config.yaml
grad_clip: 1.0
seq_len: 2048
steps: 9751
MLP neurons of a small language model. Each row is named by its layer, matrix (down: output weights) and neuron, and shows model dimensions 474-537. Each number is 50 + 10 x the weight over its row's rms, rounded and kept within 0 to 99. A neuron's up and down rows have the sign that makes its largest values positive.
A block is one neuron, or neurons of one layer that tend to fire together. After each block is what it responds to, as a language model described it from the Wikipedia text at the highest values.

L6.down2144:39 40 57 68 39 72 44 29 39 49 54 43 45 57 49 43 39 48 45 28 38 38 42 40 50 74 53 47 51 47 71 59 30 44 51 26 48 52 56 58 60 47 57 74 49 61 48 51 48 40 41 40 49 72 66 54 42 49 57 61 59 42 45 58
Description: Preposition "for"

L3.down245:40 65 58 61 61 61 56 59 43 41 76 61 54 51 49 51 43 60 41 56 49 46 68 32 65 64 50 44 42 45 40 64 53 46 68 57 40 42 52 45 52 61 38 43 44 49 32 55 56 62 36 51 50 57 67 63 38 42 49 39 61 56 42 40
L3.down298:51 41 46 48 38 66 66 50 46 55 60 43 59 59 57 62 54 42 56 55 72 55 40 39 48 41 63 56 52 57 44 36 51 64 39 40 44 67 46 55 49 51 49 46 52 45 50 57 45 27 47 48 55 64 62 55 44 52 58 57 56 48 49 58
L3.down884:57 38 52 52 39 45 56 54 63 59 45 51 44 62 63 55 33 52 42 40 40 66 40 49 51 39 49 52 49 64 37 51 53 45 52 50 51 42 51 59 62 60 29 28 44 45 54 35 62 66 58 52 48 55 64 47 48 47 50 49 44 51 51 37
L3.down1334:55 35 45 55 42 65 53 61 44 44 46 44 49 58 41 66 54 41 70 56 64 46 35 39 53 47 55 55 57 56 57 47 41 53 51 38 55 56 44 61 40 48 50 50 24 58 58 33 50 40 37 64 43 45 49 59 50 65 49 52 48 52 38 53
Description: Line and paragraph breaks

L2.down23:40 65 32 50 57 47 46 37 62 44 51 48 44 35 47 45 43 50 72 41 67 53 73 61 60 63 43 50 66 43 45 53 51 58 38 50 39 44 32 42 70 48 59 39 39 68 39 59 53 48 53 39 59 40 55 27 34 58 54 70 57 44 72 57
L2.down55:59 55 45 80 44 48 40 52 46 54 48 40 50 53 45 55 41 60 28 45 47 43 49 42 49 53 37 58 52 48 63 45 46 31 70 48 44 45 34 59 61 51 57 54 37 38 55 58 61 53 55 52 52 47 60 59 46 67 51 44 53 61 41 51
L2.down253:47 42 56 46 38 43 28 49 52 44 72 41 67 54 63 42 56 62 48 44 59 57 56 64 52 55 50 43 45 36 33 41 37 38 63 57 53 54 37 41 50 58 51 44 38 54 60 58 65 40 42 62 71 55 40 63 56 66 41 40 59 50 41 49
L2.down307:37 55 17 52 23 58 51 63 32 22 50 24 59 53 47 43 36 58 56 53 62 60 49 41 66 42 47 68 63 58 54 35 45 39 53 51 46 40 51 35 52 56 65 53 61 54 45 43 49 58 45 38 56 59 34 74 54 54 45 36 66 57 43 53
L2.down398:50 70 57 48 62 50 52 50 65 52 57 74 65 49 47 48 40 46 47 53 65 42 67 70 53 67 61 50 71 48 45 64 38 49 50 42 60 55 64 33 37 34 54 32 49 59 55 57 48 46 50 52 57 36 45 50 59 47 53 50 26 55 64 42
L2.down675:47 45 39 52 44 40 39 48 50 62 45 47 42 45 62 58 47 53 72 50 66 33 49 60 53 47 38 43 56 58 38 62 69 63 64 45 39 58 48 37 54 52 62 31 39 43 70 72 25 59 49 44 59 45 52 57 57 59 56 42 38 43 53 39
L2.down793:51 34 47 42 50 55 44 44 41 44 43 45 74 61 48 54 60 57 47 54 49 40 72 38 60 50 61 32 39 46 50 65 56 45 48 59 48 45 53 44 52 45 56 48 19 63 44 60 43 46 59 55 52 48 54 47 41 50 37 43 38 44 31 39
L2.down872:65 50 59 52 50 39 35 39 55 49 32 65 64 45 64 54 60 50 52 56 51 38 17 57 51 41 61 38 40 41 55 47 64 27 51 41 39 51 46 55 42 56 54 53 48 48 46 44 47 45 48 59 53 50 29 45 55 47 52 61 53 42 53 48
L2.down974:48 47 47 40 49 45 55 66 84 55 57 48 47 51 41 48 33 70 54 73 63 49 47 53 39 42 49 46 32 61 86 50 42 56 60 43 42 59 41 74 53 62 29 44 46 53 45 49 52 56 46 56 34 52 53 61 64 44 60 51 52 43 34 43
L2.down1034:44 50 45 60 44 49 53 57 34 54 75 46 74 49 64 30 36 58 45 44 51 05 50 58 50 35 44 44 60 54 82 39 42 59 88 44 60 46 55 45 45 56 56 36 40 55 33 50 49 44 46 36 54 53 61 53 49 70 81 48 41 55 60 48
L2.down1411:72 59 55 53 45 45 44 48 65 63 56 51 57 51 43 76 38 55 45 57 45 56 47 59 42 47 63 64 48 43 50 44 38 65 35 36 53 54 58 48 52 62 53 45 49 34 48 58 42 46 50 41 38 71 41 45 40 52 38 59 54 49 57 30
L2.down1556:56 42 40 54 44 53 55 43 56 30 49 75 42 47 49 43 52 50 53 49 53 26 53 54 65 53 64 55 66 56 69 58 72 44 47 55 65 50 40 46 53 46 47 55 49 39 34 64 53 43 40 50 66 52 49 38 47 48 49 47 29 71 69 45
L2.down1654:58 46 58 58 66 44 41 48 46 55 48 47 50 37 49 55 42 48 43 60 43 54 54 59 29 57 55 46 39 61 50 41 41 41 51 33 67 23 53 58 48 51 44 51 62 62 56 54 43 43 58 50 54 39 56 49 52 55 44 48 50 30 57 60
L2.down1815:40 32 35 62 47 31 53 50 53 55 61 50 51 55 67 39 58 49 77 52 48 42 50 69 49 51 57 53 64 47 64 62 44 50 59 63 35 57 52 54 54 49 42 62 30 43 48 51 34 49 41 54 42 53 49 35 56 47 42 38 51 37 40 44
L2.down2113:48 50 38 46 59 55 47 48 57 43 60 39 36 53 58 48 40 59 58 51 65 39 40 45 51 56 57 55 46 83 63 65 72 51 55 68 67 58 54 57 64 62 54 48 55 58 46 59 62 38 54 46 40 37 51 43 53 32 72 47 48 50 46 48
L2.down2129:50 56 57 52 63 35 75 55 52 63 32 45 54 24 55 31 49 61 46 62 57 35 49 40 65 49 33 54 49 63 53 54 65 30 50 46 44 54 43 45 72 45 50 62 39 32 37 47 40 64 38 57 49 47 56 39 36 43 49 51 59 49 46 56
Description: Sentence-opening prepositions

L6.down623:46 47 50 56 47 58 38 32 42 53 53 42 52 46 52 49 49 50 50 55 53 54 42 34 40 39 59 50 52 49 42 47 52 34 57 47 58 50 47 59 60 55 58 52 51 49 48 47 44 43 46 61 46 69 51 45 57 42 43 53 53 50 48 59
Description: Paragraph and block boundaries

L3.down494:52 54 46 38 44 52 38 50 75 77 48 36 39 48 49 44 52 58 54 50 63 41 48 60 55 59 48 55 42 47 49 56 53 47 37 49 41 48 69 47 62 51 58 41 36 44 58 47 50 51 52 56 63 38 67 47 41 44 65 56 44 53 45 73
L3.down1067:55 39 37 53 34 47 51 39 74 58 53 26 46 53 39 61 42 62 51 39 39 49 45 48 54 47 36 47 54 50 51 43 64 52 33 40 43 49 43 56 47 69 45 52 64 60 56 61 58 48 51 38 43 34 51 44 61 55 52 66 58 55 31 67
L3.down1295:41 61 52 56 48 38 65 43 43 57 66 46 64 55 50 65 65 36 54 42 45 67 48 52 71 44 54 48 46 57 53 49 55 51 51 52 38 39 50 48 56 36 53 43 51 53 58 27 37 71 58 42 36 54 52 62 64 55 61 50 37 56 49 53
L3.down1798:39 50 50 49 43 40 59 53 53 64 72 52 51 68 44 41 56 56 32 32 48 49 30 47 54 46 48 61 36 63 77 70 47 32 54 50 47 50 46 53 57 57 26 58 38 56 45 36 35 40 55 51 57 54 53 47 46 47 50 50 49 42 53 55
Description: Sentence-opening "In"